MLP neurons of a small language model. Each row is named by its layer, matrix (gate and up: input weights) and neuron, and shows model dimensions 0-159. Each number is 500 + 50 x the weight over its row's rms, rounded and kept within 0 to 999. Numbers have three digits each. A neuron's up and down rows have the sign that makes its largest values positive.
After each neuron's rows, "fires on" lists the tokens most often at its 100 highest values on Wikipedia text that the model never trained on. A number after a token or word is its count.

L5.gate270:526426461500485560457553495552419523493498463492586488518462539443414540509519464470469488525568572543374483455541464603484486509522450514524495428495564527498436597587453476505513589486510569471546590454590521466415486613472505477512584554514548516509475571444519507496509534429529458483438503584490509522459424569463358480541585496487488489479547581454442444552545459554485461416492574468548487495507504545608505522497616444501483482470540530569446544579480463521411482606492545
L5.up270:462467459451514495517557561545400470455512549627540513471626582542483496608583481448482571488568479557384496547470482516539445462585613490529510495595583480528514456475491444511545458503503618509454576471489455474531534534547443572499529545416506555506368507480410509572512509521448572485508480532472543546405494557471529462487588496504470443543606496497508505486492542537468552490562528481532516537468453475636552467546550514556482482514542478500519491514481550501483595608473471
fires on: " Car" 28, " Ber" 18, " She" 14, " Her" 10, "er" 9, " Bar" 6

L6.gate338:516511496530412429559583405517390541406569458497525466521473346454571415445514448479504493469549510536504484452448495529575482517524435519426489534477441452478432469443423454451490575477464599569498558542511509441533557539545558400483521478469578449463452614507519507464508474523524472488523384440477527508517546546506541402435483588517435395428526446502466483424454506521541440557461526517446499570512481549531492434498404517532559487543513560526501557547532455519567458481470574
L6.up338:491486509578441499512543578433502556511521531538504391431460488593581495506521561503495533481516492474501431528510504470471447526539467604557532459488444548463438537446431474519476511617468471516465417434501480569618375586573487533492422619556498552504412598537524470424445468516509511488456470530494562445484457557546550526482419549482439392493492420565443445447550515510570459481472510449453517499444451460535503507436515534572442456573389426536464500493457527448460484540442532
fires on: "le" 18, "s" 14, "ce" 11, "cu" 11, "n" 10, "us" 10

L7.gate132:482476466572517499493519483474525535509508497482476553505518495468445504575454366508537548554550530449552473515446420450439465533476581586449471493431421520573558436523540395597494467544521437553460479545549471580545466470534579525449531531480456544504556528405441422500448484500560549474517493499463453507475512520423524451485526604538491552527500405379569589515601465555484501453518521513499425525566466572468587437417475589472519508586420485487528477443522426496467483463611589
L7.up132:490535581461498498409596442485435559573512552538590501530546447475486487599526485414418483560478537421432483464465478465453500520467553477438515473577554457508423396539596400520499490460421495553520491576466479512554536514510618463508461492483480511533542497465547429581445449471438568543537508503480387535493552519597544404517494563464526537621543458435520548524522422536427532530501555512475474507541508511524584482409584540438520520539521539521620479499510465496424534540548510
fires on: "s" 35, "sh" 7, "th" 7, "ar" 6

L13.gate304:548542470492520506553512415437550467566545438518436522539490449490547501502440483472502343524510589472528449487433550422526463473493548453425487532571473506472515450500557418436485531502518544622537515578513419548531508627519464469507454467473498433562520531488555399510430507486438501503582460464485577489543450502482523453375509472478488459495443512508497491487421481471500437610561550530427496487578445408459552468556423509392512569499474582564519507443602474501612513468508488
L13.up304:583436496464503471607506448550479442474552499425502503459493516511565476614523525567535525503501450548486510520486561493432446520664465524481479431484430501394489472455478441480439516607539526525538453550521588456508445472548454531484493494537517464522576475509566566454489414525471485486457557486469522423418544552435457509473475459492397520478465404511490486483471568398471494531432484588595539488566534530436451418582468451444523432423447482548611502482508527517490567416437436
fires on: "n" 35, " cl" 13, "s" 12, "sh" 4, "na" 4

L4.gate437:497537402466476484469558551539511516594502558482541528501402533474469530492511506548506559438599494473524466493505411436436513457553572437595479483384445428433436546459461478488506583517594600478518454569521472602490521471476441526494502551405476513507518568473525534609528401499474413529490487563539462519614448448472472411466475541476508404484452500467453441506531483513490428444581464526493500462564476544562429514469417559523495538505560428462585433577536590452522513473481492
L4.up437:553437445474541468546493418411542501509567474437417391453493551437530466530585497399473581465440557426543516517444440551459470491538530581483541484452531474449621434466529529453554492516459550469498417429547487506579587540485421597493492535539501494521527523414448450498531534464546446527576555510592509453525498415406483545542516471476498458472503483472521541525570450536473441643539539538523545540424521521557480520462451494492441441481470507567576496473481610422430485447549507
fires on: "i" 17, "e" 11, "ment" 9, "y" 8, "ce" 7, "ar" 6

L8.gate288:539475511489538520538536542384467519570493527598567539387551486575472513546506483486578398419504441598597499506468493487538495519479536465470488480437537486530518554565515582511540511401601495367441462519501489518475521498483472540561546547535474639510546494462462570506524497415494510496394462583497553509504437506522499472463536414533446483510596404471518387543532515485493444561480425422555615479559551464500493536481438441570467489466465522554572424508527451496522550485494496
L8.up288:469581563483548459528411503422516484484498469458447555439409534518540463538505543454495490470544498506481480447543451535582404534510470519470470546483511538429511564536517572396517526540565577550533419570505494560498535509445480466513551554419434460601587373440578549406508536453480487486511501476498531406538478483495523525508516602477449604464546531598491493564414458509498535552559521473498408532450432511563515469445502531531569493550572498584502547534595499626544414471488478
fires on: "d" 19, "p" 19, ":" 16, "ma" 11, "f" 11, "t" 7

L8.gate304:436446488533504504487507551444571535560426499491511401530440500411565471516506495515498463527560501449478524470465569526564519619536428567521543510542581511389548547541494523512474553575363527583465429456525506437496464488509560463494457522522523584451457508506556527556569500433474490388504532464560478479548446499508381554536526521587444602500406542459585558564550536441491499484461392513525494439459496454479452444429387487411428474497474419492541486509502502499482557569455519
L8.up304:542510386558497462503539523525549544592483529530468508481436502464511426508522472457518556583526483520392510507450599544576515566454466467516498498564488549506519541378460560551468531534530505502488515470490525534497446505477513547578458550496522471397468565532522498549595442484462460430528545450551571480548518627453498398563439577584488598500390502393530485559490530547505471574482468536495484455488479461480536458419529525488414468548520455454469496662497552428527618526501464
fires on: " dis" 66, "s" 30

L7.gate202:509481518455434503431566428548474501419485477497540480453560526552534459527530473468522541488466495401542491428417495443438480454476457519502618526462505524549496463404517456526554496528527600426497452549505495514550518485475501546355512462572477529507445469498437491504459490493464557507438348509490534547491505458490471472522404451439630390542487399518539541459593570593408530582457506549465490447432499545453570552508376487440447485507461556484463519502501460526531486512407443
L7.up202:512453487511538499550570632426478580448474436444556501536532489565512530537563492591588410442635471489527437436499482527357498442474501473530634470481558489453496555445588496550525499524498452547452501560524503534538578511531540442454523501433338543491576420450505472493495471546496460478506448546442363501410509429540519497468477556494535473482479549436478591500517587586506470446471595503524537544471562464503522481485472514511479536544532535502492461512542521508540514518443435
fires on: "lu" 13, "ress" 10, "x" 8, "il" 8, "ct" 8, "er" 7

L8.gate234:555486545570507458516513476461501425468495588603534473453565487512464352471405441540538495416546534446575617532586467464545596538556560474453469467473557463525459525510531510512557426542433448517543587519563380576502550520433468500505581591571533458592519477507490604449497500447501418443506413500505471448456510521425534479471525477451471436455433535540509490532502552520563600482537479507466527488430444522546478520530574579518502484501535404535481520489552491522507429588524475
L8.up234:481475442490461488490456457474518499556451578537506541522465427578589398489528476458492400511438496494466540563409513435512457469503495482477556543436571493520504501552560535557427434459563567439425522567521495548495473603557350481585474487529433460503472612466465510441496615460465518479510475539548536483472534451535449525411527537497483560499545529460410542508502419438560503474511499551496411416412433470395503507439545535472489565430449449563469480413470533520583553452542512
fires on: "k" 16, " Richard" 9, " Peter" 7, " Bel" 7, " P" 7, " Frank" 5

L13.gate205:486528494525558451447526598508461456506587434567454509526595536514458429502508495585518402488554495396507545586472487417478419479629554507573455620522560557451570551612470495432548547438560430580499464625507511505419577489496585511502559509444447466519545495532498479541529539512478533471545522422489531544450435545493381500454490516494541555499474547496508517490462650521469474482512528522514504548491510533528544593530485499507534484548443524574420462519446558499534548497556461
L13.up205:490530591475541469531510464525513421531495398496474483561648491544446516492491535477525562507489499536512544512450381489498501558487602543525511520473450505429487484460570562473470597433525519542493530508503505491519505538529528487482508504468528466519517442453572442492516596473585491518541538460427422496432431497513488493415491486612552439442553590466545496511479500488548515472403503585412505581503465480486635471531600558495597558533491559535431366648479477513541525492539431
fires on: " ch" 53, " Ch" 15, " Ad" 12, "Ch" 7, " d" 6, "ch" 4

L8.gate145:485414620499536558423475441579502526478423481601457427447624526403494502576538535482401391546518510507498477530477455507537516499570490528472465421515591439534573471578600490514549524492488462487517528469526527524461538429587536444495503470491482484488465438431481446382397532498595458459464505451485545560518551450441484535486481565481489523528529533592505622504504535468507407505456475457529567566528540478475471445485427530490469524541388486549518505435533480404499435486435518
L8.up145:489511509499507509543495522461509535532400519461550469529427444496569367554520512540550441478477575499615432508559491499421535599524525556537539489492488450472556521570530476482461490516509507531502510466533509548448572481441465526537458415466470489495565456583523490460547448536450546594553462464417500560422604474453515491493483559504433466375526524549337465574534520533435468444490402447485477500547568493372446571506485542451543470488441441479441423458535442412507457465518568
fires on: "or" 40, " |" 21, "s" 8, "er" 5

L11.gate75:539511558504510535508419566489559443506490550586490458515534406479512482480529445500517567511509443497475406501593476556442428545526474505525541553453429635487402531621494496483510631464445530475491429471500464506460433589556430501472501536479476488502579511457492461492459406469448538489450548485572481459452454398541439540501477454491513463534500490543531571475535509571532483475568572547486438558584427519544435492533444509488438571550561471454464491446476558495468426495310514
L11.up75:390554385508485471481538451553387500518431452417496529465498440519565533541545453453465568580502543476361517472393643511552412553426530524528463525508503455596428540461527484515510489517461478425553559402489521504510400423498472441441501394553437530432410521582534529543513481521579477459545457513542507485434522573458510405538505520533541520543539519487508527557476501515512469444528501565436454505626477595451504538528500512535498521532457499429485485533479494488468437529531487
fires on: "s" 44, "id" 11, "re" 4

L11.gate339:583490539487473520481434570474417499499469489553470534513500496580592481439550490433567570573504428423485530384477504533499482540536553445487463522437538567539438530540534517552588558599624561498527611506547448487532416469442519617505533483457446600477448550530555560429527488464416527521525506432508602596517422464463555473436487505568489533444441493515527480471565494537564539541609481462434544448528474486487496529477514446514530475546573585548596539516502466529464494444534521
L11.up339:492490333543499453429477560514559540546590463521427527488532533622492520522523528497467499571478468490490492522486501564487514537444411546479508509572455511473422453395473550464421457495565461518608475431579496486486452551459398520502576495520679504408450484499513429491465537373526525469504503500510497525547554494439537492547467546508519407453430416544396467472490489492470495464552449519490508467398455553534538493442528442375529487445468501522456447520547432503468465505485517
fires on: "s" 23, "u" 14, "tra" 8, "p" 8, " c" 7

L13.gate127:458452463526427450480467462440533545536475499467519635481583567511495471511493469466450536521622615436518416463444391561491415457523524488417490437436605503485464553499466573465564567560429455498491452546451460407470573516491554543461525463467488562458487475563536531483532489471456498516541479457507511520462492486576537531437443540510483472466504433539520529432584465420524461566482588488434521450437528578517478483555512485538431513544531515468416645434422555471471613520473527
L13.up127:562491513413443584478563532536395513443542506447544479521470525475476474522463570360541407562542535491552434512435556377498526449429492529421485520474501537497536509474512518415530463475538439442555624469578469513479506407503518511495480506515579530478546512569524565528541488453524501585518578514594440514419443563472473451497523490503454437446629448508453475490481512603437487538520399507570470507509456445553513524402467536429491450360493504484445510551530512489520550567509507
fires on: " do" 31, "com" 27, "ro" 16, "do" 4, "tro" 4

L10.gate132:468421511570596530441490537454549558567452416604546456483539645565574459465483511507524458508555498559406568563409503487579542437494504455533476549540555476489571469532491546447430611449356589582510519539518482420504548474464512500479499562429478511514481553536472384535520423533479480500478579452500528481525572536535436496574483528472469466544468488497494539552531507464531540582483482454487510461441504539445459612578477508424560515478419495443491475497538529457472539544590461
L10.up132:584600422587497486466531568552564602590448443562468537547514522533504504627537562497481550500524484518532558519549552484541595522459400447528510581590481564569563552462513489437524473460456529525497450512553496402483605545520554495528498535530537522505515435456472552418513554529464532539531615513513473472535556455468476317574452485528475477523588435477501435494560485473502461489510484433472466441552477558573474508558495514591504570582510518521506425505523504561551528482466550
fires on: "hi" 29, "==" 19, "," 7, " at" 6, "s" 5

L4.gate383:428576488532559494470487491440491494468446484573420463591458481503454516440511550476417505499460520442549453411439506464499565586503457456514554586454462605480481535520578493476479564456476534474594535480445546517526450572411505492477465505462480447449537450523549465519627480443495493559531434533496461476443336468572524558515474513488539523583388439452515505525411508518511435537462506509530461417474581602496480494467455459515509355481453495531457520494590576507520501387508471
L4.up383:474585550511495484489482525442519503488436513432509512451505530364444617518501468443511640542492526606516500502394564462546518379500429486457401436421504510522467554465474511443400493572523497477461458492476469625481533528478443509470496516515515403478519488502508470533612418450548429449479583567482463523417395486511588492537436481427488550497439411479478479438498452519539436537460491555431505596506521558479556541523524571469506407468517505441566502476462486510510461519465489
fires on: "i" 26, "li" 22, "ur" 12, "v" 11, "is" 9, "u" 4

L12.gate76:486578527461515523499475482527479485430481445619443492476413523578576481470494529514497518579490563458461466424553531487538518525433568489534549488450495481481468510423400509442434483485580503582482587496461390472504584508514504557530486483559506479494425645572409497453540538463476495576499575533447514474532520583535553463527461447518515531615530460556484523406573411552483497424465413433583428475540528524503514609436401552569498526412473464476511545457479455494463499477498444
L12.up76:534548468479526508506562607484514485405533489548480507481503483500478502501468406539439477505562495537535482521455471457485500513475484372460513423511465529450425513562544486458460472547417516551513485474521468535437561488464527517470481581482530491548499502490484480605404633550455475514389486466486474482486464448520527512538403515517418447546402476455516407403474517628502409532361510445493519605503584550528396451566519491578597534548551536445509476451479488526411475584515507
fires on: "r" 18, "ir" 10, "ur" 10, "n" 9, "or" 8, "br" 8

L7.gate172:529499509527535453534447512568502468460438516564524503478415488519439565567538510529525497555433475573510529530517471532514477466449482581536501464433533597451559490431547552453531497537443496512496536505463456398558556545465469513412496508449531498451590561580527621549545525542454590517628524507518531502556471539565470520586441449543590470484542454541537591367592468537569555431561516524464584580554477602390493570577472533448471497550446513432436483518533517548490494516507496
L7.up172:499479476576546527564426491559554480480444494519563484564499541445619540504415464517449492537484540518512530489512544473543554471485539535383528459450533469490512431477443427546530459472456485543525393437494521467520527470546518445606395487534483511511572439470492521440505445495435562496493507495577508606547495545537498543612553548408502522520515461420487572463495546478552629532546450508526428502519515490421572539538448567572507472603511555556609460561545534470457419486477639
fires on: "un" 37, "s" 26, "an" 6, "st" 5

L4.gate164:540512503553455425534433460435558431588523506435585574479432521446520457463485470494489505557479475509506439480580476509479636490565476458477533503525404537476439486469430540631423489445463593507476495509477527436488496548492430492594514499465482454482417535464548520497464531470509451513455479469598494527555501489457475556597534453489482526529402481439507449556511483494580521476537493480512425528419413492507429428591367482407402527444489517541488502439424528586485583583494441
L4.up164:457473547610485481464503409462557429515517601485550541433499465520548517523530422555476506503558462524453431481458411516463500543505552443520527482530420589519489560477387522533356553473389454430481475512564438536488511607527486488458414429426503467500411466534556479504518374418516470451453479468522539472497610552544413498520537520454548586498457419499585515562506474498470555500556515564453456507492457495482520472510458471529485484478538466421492468438494427588462478596420489
fires on: "e" 19, "i" 13, "y" 12, "s" 9, "re" 8, "one" 8

L4.gate352:414457603517449455470551522449429478441473472441528435472587509491546482429506498524524538612568620472531473491549505461484472570431552566509491475512423559557544485433521446513439492549462510426525568543476515463483310467444524479540483498478531546443525493517424518514505474461467507465475552590521517484443486597531525483459629622488556532586557547543473472489405537423533462493535455511523416521507512529518530525518462491490468511443554474530600513592607515460513477522540582
L4.up352:509467508550482504524601542532537541525474603561612482558519449427468458497525505515511468503452513433449522493576543485443566503564467506529456472530426557474464510486491513499576459510464517517482595601554562425494525487539495498524506536434494503509519612543493499603501547566464504469513444558399521430526494486451527574637386472442534453517465563509471593496586451470519520451526404485393531405621465474473472383514553482493522469532459509524523509409482626533482473530463544
fires on: "ed" 25, "s" 23, "ty" 6, "ine" 6

L14.gate163:529467560478464460504536461517562555495587483517511466616464636569421494550527434496465424478550451552392468571518504489448554493456480397423506493570503485494439513596535589466428437548517450505509561457497496519541391551477518583401418543499449542508551514498470446489524502528398493440511462532464585443522428458374542468487535591562454416502498406520412541391516546500536495464474519517478584521517438463439559551540454470535495507538514483535484507521436509497493447481506564
L14.up163:588433503603492497457643526472526488519435484463493535507533519526423525487540484452380432455554453573546460413503494394494497436505451514429495491563451585497412490482484474463420448557450471542560449496499597544545556493403566600458470534549499451450478468494480540422451532475510554469609392519530413500420530495503578442521462407458529508572484532456483492440503531432496563442458498552464515506492518508514485441524471467551486536469522534499526578492369484378480473519500473
fires on: " Ho" 13, " Pri" 13, "ri" 10, "ir" 6, "ru" 6, "vi" 6

L7.gate203:497539522537369530521430523450490545493519524519501435502477608521511446514551485515554542444505436392559484436471549513521573409570393414596532555496471461492469447478555511442425466478583472449458449552515435518506473515462580505461515451405450499501496492504554440493500492482443467430497430562438415434504516476489496536572411616508509404445496465566438445502517458563445508444481470509503449474530530452435494515449513537480442595439491400433512503587547529530461469365447531
L7.up203:500506574509477470489548456495653482452480492537506518457547502507527597520600478544566459533460482519556550492490518515443564529431477463495572481446537528551655579517429426518504579570529475426537551441449408521562535427511449497575458568483499437535558552500494456520566457369607455522587515497525521513512415478452492551463484554464555486442577562450474506519523447502437551563467576541532525454480601572468498488509564549445429475499447506461567542502513498602467446552493514
fires on: "al" 20, "i" 16, "ment" 9, "ter" 7, "ign" 7, "com" 7

L5.gate132:468589431490493566531551490463490490499528517504433487525581563457513493545471502521549542534510418453503633421572526409579506509431476521481540487511531561479583465530399561561461537567518533568598489503452446456550423536401484508519444459367507474456507616502370564476502475462515483512476496394446554567493518406502502470522489446461482535453483460468611555472528535526431509575539443454537527393512465585456526460473497528452502544479467529518445446496532512400468539461574518
L5.up132:574614493460489542538454549438535468555545514554370562485497549471548566470583574441518492446542445391510477462499530453542475523376464428472508528493545579466501490585514642488530559539493441557481539548504520453537453468435508508534489514381460530494486547500485519509550483425475512566495464402521542475516431478551471518550424470511446542464481511457634535444659535538569502538450463522491500558460447576546533486496473557448456463560489522545431502539545518541432583538513497
fires on: " dis" 23, "s" 18, "ur" 12, "per" 11, "ra" 10, "ro" 10

L5.gate48:400457513552487573533558447527443543521564449390498462538569456476487506482523421508470455524454530555505565403395458550454487483452478450599429536458461497598509433464501440526469509513477493518519558610613459434435508515456489527436412496488558456542473564468504467430474505472487460599500506448563576503458530427555375486514509542474523494508517412547407501506569485439510483459443527506492529455483513487498436520623588539589537480549521646467444553513522493503438498543501519
L5.up48:537413437526468537460430502536472569405490501549499463516511517465402402497551404466480514502386591460537544472494433507517484437484471511528528523436528481458520415520514549509443438536480441551515490472544550538430434474490458492409447585401614462545445454498591407393503541473502440535424556539416534511498516463530456504480497530439582500463467527575467493560528533544494519507450512568464474413455507452522453609457539509545589517559534478424522459562399420486558485555531445
fires on: "ent" 19, " former" 12, "en" 10, "er" 10, "l" 6, "n" 6

L8.gate39:488481495481601449544467500552515498469515416496509503488471527505361542468538492454447407520472565523477524374519434559470501460558476491472541522521459503594528565529365478574488538464433507502468564519596454439560472459416494542497502476513453518488469602472600418512461601432551593503545522481410512514548483469505513466552478468477671504492427515513492569422607525559497505556516437483424490507566521505502498596499442541540502502477456489532515515459501543417423544444484578
L8.up39:452567511490530503424438453484531487539434551494419537448430508498533515384574491536549481569498491475509463533472475532553542518457474509467554464456456513478445621540531517474411429568495484498564433435491469561522535580476541554443432462528509517409483456421630483421535454390472502513434452491545461468523461516418498529475530560518454474453530499475570599504504517472456552554526475555484445452462460580568429468468401469420454509432541494454381466407546423462447417484424491
fires on: "s" 21, "p" 19, "v" 13, "t" 7, "fa" 6

L6.gate197:448543537473507578511451376477580430437517517414466545494591523520498477517485439474522486524429531495540579516578522523469479630490454407509517400471535435582476512493493485521486525540486497488374528535499541525455577434510498475346452452474524574464519464477491413454439499484502540478506458464566495492567515401444459531588517441528471496507483476475485474509485441569439456519536606559437530434605594577484507559479546446481495568521501619499512465437488490550421529587503489
L6.up197:501569422508539494534464525529506426526522514413431582490503506534497402566564444566490488568512542539526462453502521501490496466506550429449493407517529428582470439479489597485435467524538483581473567494482569562493507460447448471495480456500544561449561441523533450479489524566481491441580498545540590417497464462486441401443497500455463536474447428540437420511606376502493381558471612509475497387500455491493519555639455468458582537455519557565524459480487514498530520580556499
fires on: "r" 24, "v" 20, "l" 20, "ic" 10, "tern" 6, "n" 6

L12.gate66:477499477512525478521531489551459505436503400458448486626498464489575468551571561627507489539459433591485504478563464515506421527434479414507477576440488556413602471452579490496397558490445561546561552407514563506526505504451439572539523481481496512480500511459447556482502532543401480575545541497532528453618538504471455536547458534419495479537568441453505441461472493471466549518482471488530478513496454540581485486416517367567523433628518528515479508540585495415483435483561451
L12.up66:512431461469549420438507537430489512489414481580450435446388451497575462420539473518568482500536490489512469463526511468505514417516638540475491481517472510558412533437579453463453493562506399481557482487482529512551512498567503501498511508490543436475467445437509459494510509432563448496566474416596468470441520595522479459534524489504538466401553454509477449470467420445451530475526412434482475540526531541487404437519537563507447382447510498536412418455480436457403479619396462
fires on: "or" 16, " cl" 16, "br" 9, "au" 7, "ir" 7, "i" 7

L13.gate348:586544538507531427506525551513573410501473385593491461547507433474499493498511536524531494449443412489529507541383528402479420451499503449474374433454490535553538475437511523491517585411534455462490463421471558548455445481440539539531511544533396597476519543431425490519507587473600502513470472395541543563553546505558467527497434437537535492510490452506488572427487547519493499620463447479529463580436552542501549426507508484441479503513569512528554434474512397494527440443561466
L13.up348:414404517461531492482443486552572543494509440534468453580445575433509415476506494477455506542473540476514504598352520527583417422574499570567458520436468396589516580509476538509495586427526465453499526486538525600524523418483487516499528524504530572448542533550547457540444552518508478491529520515556458479502541588588560550491389564550521487485401520481485490449479602580581455562499530457577458418427528504501465465559522541550519505538496499494439476503519415552471433452454539
fires on: "ad" 37, "ur" 34, "er" 11, " G" 4

L7.gate115:568437455515472641514434555499442560540583610613508541528537507498483530581529479471522415524445589512530505371420403503459408565463528537545427452501527478534472525486468486505508490408492574621475493565518517493538519486573548546506415519477452432598491488420500462480456460555556476534491445463518525407426492559554468458528601425457586509559523481492522484537507442468498470492486490507614555513513538468517616500554459456537485491500538474568487521459527431506527492479511415
L7.up115:488453517422473481526523485467464492496465534555517486496495604428561536531489429475515498551530560487544487432505488514521527515580400609521518519565502559464463466501489533492485538430470516550488545445599567495593446569504430531553487442404603446539513516448485476561480513430464439443417493517521393531430449429482489548445588537502580564489473465449417542564511414519502431464544524518492476540409493459477529564574479535520459446434545464560602489501391523626540433520490393
fires on: "w" 27, "er" 15, "im" 13, "en" 11, "s" 7, "y" 7

L8.gate113:449393551501440530480448449408582516453505520454485571554443460511513367604549540520492498445501512408608506481517514511526574485577408469461486571499592497536496482541553507468572522632548561563485444445546501436529571558477566561507493507561477508481523586507438430537555495491485571481500483515463494495564530456461552590519454555466498455538522478487496515402605542472510488500527548500501447537547448493441458408574411476574412389563560553526511444490513474485551494458463495
L8.up113:435549560552550482457494486525462436412553480491589525564462515446502516507477442537529529430360451457476498399438480515518499476435505450554535508579530499473513556513500570517614537558537529481487587336564416499511527569528523462428465503468450531488483464490460518438445509528536507490426505596518571572539496528518439463497466538468540475496468528395608561551469581506511472415571565499496514535554519501533595487411498477551393603520553470514541459565473487420508479444475442
fires on: "il" 19, "ed" 12, "con" 8, "er" 7, "an" 6, "ni" 5

L14.gate118:572495482543583540430582477478501438443515574469502538516528507494471467546530508448505476503536598534495542434489501525539496439524555445463538436490473437379555465518465409422508543507497602560423615491576562412569455463497445531545567515586522516405426367496477598554534522498497489469475413490577455511491507522488408523539522501441565521449543524528497530526439497481487431524455393510600407407561474528504475477572481507556492516478473539557471511632548468456495531518519528
L14.up118:471455525390534499438528589543477505457460450467528533531565526516518439531450433457401475520517500453489539528553446483483476455585485447429529495450574507442390375517536416419498486502489533548538524518513576553432417531479602569502591571461521513534412467376484526533563503502409481480530397484593460517564399513519469390471456460479474514527512429485528504552438505508436483410530445460567493487447483501467533477539417516571521488521495468468432469615526495473600497520502510
fires on: " Ro" 21, "er" 14, " Hu" 14, "re" 10, " Her" 7, " pre" 4

L5.gate7:471494546547641419449442576408508460473577451530527402517489490523407588422445493546500468505513455499475411466416500591468519473427488443458529501502433504503536607537493520484472537439467608487512497530513445566447492415515539449454523520510498468528510487447480380452512557511482500543514503438581442509517409515536452538537538473476507440473482536487476482549622420437609452569459504518482503482460610448537486530454484508511593493535418545567548585483509379515500445520486458
L5.up7:407439528527538522439560474440464500545502464496511446463473531402547486481480505566501569445538471443528507506342572557558492501512441454451446403503458497474491543464453552463451436518546521451486529514550453584429507471447438459445510517478457510544473492382412497437475560467500559522488489533410403477486403489576490534492576431454558461460536420468479485495588373444487514588490450524513504510486518442457494530496421578460617462470536499529507532451538473405547472507547372
fires on: "li" 35, "hi" 28, "ur" 12, "hu" 9, " result" 5, "lin" 5

L8.gate222:535448501498445524492473476448576572492518436469408551528490540502497378515550514459529539538604530442508445610538545461508476564564530440491516464477527467512500525552463530454463491573373547551562446588477457483419587502576519457527480508475498517385535548445471545452515519474504492500499407531514457467577579577440513469545553441520410518501476598437563508461549528478483480552557505608437530416528426555540391517459523452587525472545482423444428445495599556493509524470499468
L8.up222:458472497588531528521466464447511509464471547447492464463464449449511526481495507527535499498514546492498517483504511484609479431374426499517454521504434500494539480446517529536544491501485483529567598566423522454592475491636575474460544483474572420426569456384581537478421454491541444509515538541574599541520586528499421434520523539464504450461415432409530502467490474481436476455520445560488488506484461614521627525506608561495414451538548527491502558483468511491466560392537402
fires on: "la" 27, "s" 11, "l" 11, " |" 10, " Mo" 8, "el" 5

L5.gate83:523495390530575515396506539481591449540480523549482476559540465514607509513501525512409402447449452460473448449504525400499518497556572460532511515484530453550505459572539438526439423454441456501477515477446509541439574540559518457524535570507411478468604600528498475489593439471484485466455431572469558496534550571545477555445497468458488508516584546531525512491555448562570419576451420471487470524436537557473518532375427479423409448466491438488471582422571541525461548519506492
L5.up83:573533446455531410496549533539516516528400387524570446538394487477572401447475500507386470550556485524431534520510536505451534522421570587577512514504517447533503500544563408482376499462500582538551483477482496465536559531488532495468475544431538422481533424375550457535546506521501418546463558498495510452531519559490516533484407487506448475453527494539473399531523412491381444472461426473556527487505481508443519615494431528597459481496513548446504445488532472517411476537433459
fires on: "ir" 27, "s" 12, "all" 11, "or" 9, "ell" 6

L7.gate28:571514481565485517548527525498556399444379490465549511623452537510413580602466448430446440551552402449541503442516523419571535515492544534458549534497511522490406429575467493615540540596530445490463492553504482579581507555523488461426556544445502512449583611612528587466510501527461487521533589523552490527452481471452456514552491505516463494462454575532432625521590490555571541467462397482502465526512556497494503471519461501487453452483551556529473519468513497529453499500485495
L7.up28:513458506463493546518446472472559480420539431526583584498420468523509549541516515547416582444510549507521483505494526563547481475499490449459441521523609521486462581534456540518484511433448429462446414438511518507440586550435473484471474503526475530360499445396514501521520454522467502591463498428544549465487475465535525499480431472453521454457429501497471571545522499520480574554403492583497475588563386403489501434499526386592412387573553487560498505554411464535503428437519505
fires on: "d" 25, "s" 17, "-" 17, "op" 7, "st" 5

L14.gate117:519454540424465554401530547523443509438513414466481551461551479668532494538571509554446507508438557575447481617452502544462502579602451545514516532526556515540473556510502517543517529459425491449499546497484586476567480507550471436465518562501440547492590560493523509565460442432535631451500476537514542513514417422426543479479444542511460466520481518543397460490462438536449494525460486523632489486544485411563611446559398554454430496459484487514509463432481477472504521505544548
L14.up117:487477626537469557469573467502529524516466396529387497406461459404475515367530549568499465424449509477534418472527458373500469514464555523452485535474482503500469502496514427584495546519469474522438514497606514506485472521469496438469465480528440506503505393545549524465452420493587431549514551575472491503453481541602513512583492470536475598520511464512424501447467475455452503514516517445566558524489452538501546555584560478537562513574454584441398440594441544604539471506543494
fires on: "," 37, "ab" 13, "ib" 9, "at" 5, "ar" 4

L13.gate51:509548501489489511506427449451490476402492443549492445561671510487548387544504463406507459505427452434496503488416461484472501493442534512475418499536429449442521419460475463465556462504510509612564610538458533484462504468490527556529558522467550525490534507480486507558493470536460493485522470516504452354528434562483464448427410542485480416545475551422421449501543541482502531409518483501456455515538520488425478599372539588497472540562482563505462393590542497550537438496523527
L13.up51:519530550608495435515521403554597498434451458538567491515528521417440424583580523516607465491509509502519539523492549515472393482529429550525473504483546446393481502464520462522531524471517510621527515428510503504466546551515474461478494464510546567490516503480511604531595506488588484526498528445514473514522449562460562469534438507415529480512534493599565531577532464531563492440476445601507500573581486564451643437496597617494528413551431509501473560466541436471503445542462517
fires on: " Ch" 59, " V" 8, "Ch" 7

L8.gate409:496486481531481533507479501476440528483420508564574522563459503459430597542502463439429488550450461426503488545491413442542526499447532528571547387494585494544488466475572510606488451413500602537462585523499445471499559536490527528473486489579529531563499523430484585402464452532447434508524408441521475590467434409446451473461546551426487592568509438489443532464462501565516459557516662546538467481525527514542548608483464550585467475554524589499494524523490507510461506503595480
L8.up409:574456415573500433488560485437514539491551551514583578544522454503579486531477506440562512523382556468526502491445521496559497456589589460528410465528559511534428470527463441470564532482535527575515459483518512535392573496556497414423471516365541393525525535440549485511508565460549508504476410557458535551461471476596439481562451569468497510585520481404536456545545467531460521413516412486428492464544463550434481549531476411530456498535563482415463547522559426469526443495473511
fires on: "en" 22, "er" 17, "ke" 10, "t" 8, "ho" 6, "n" 6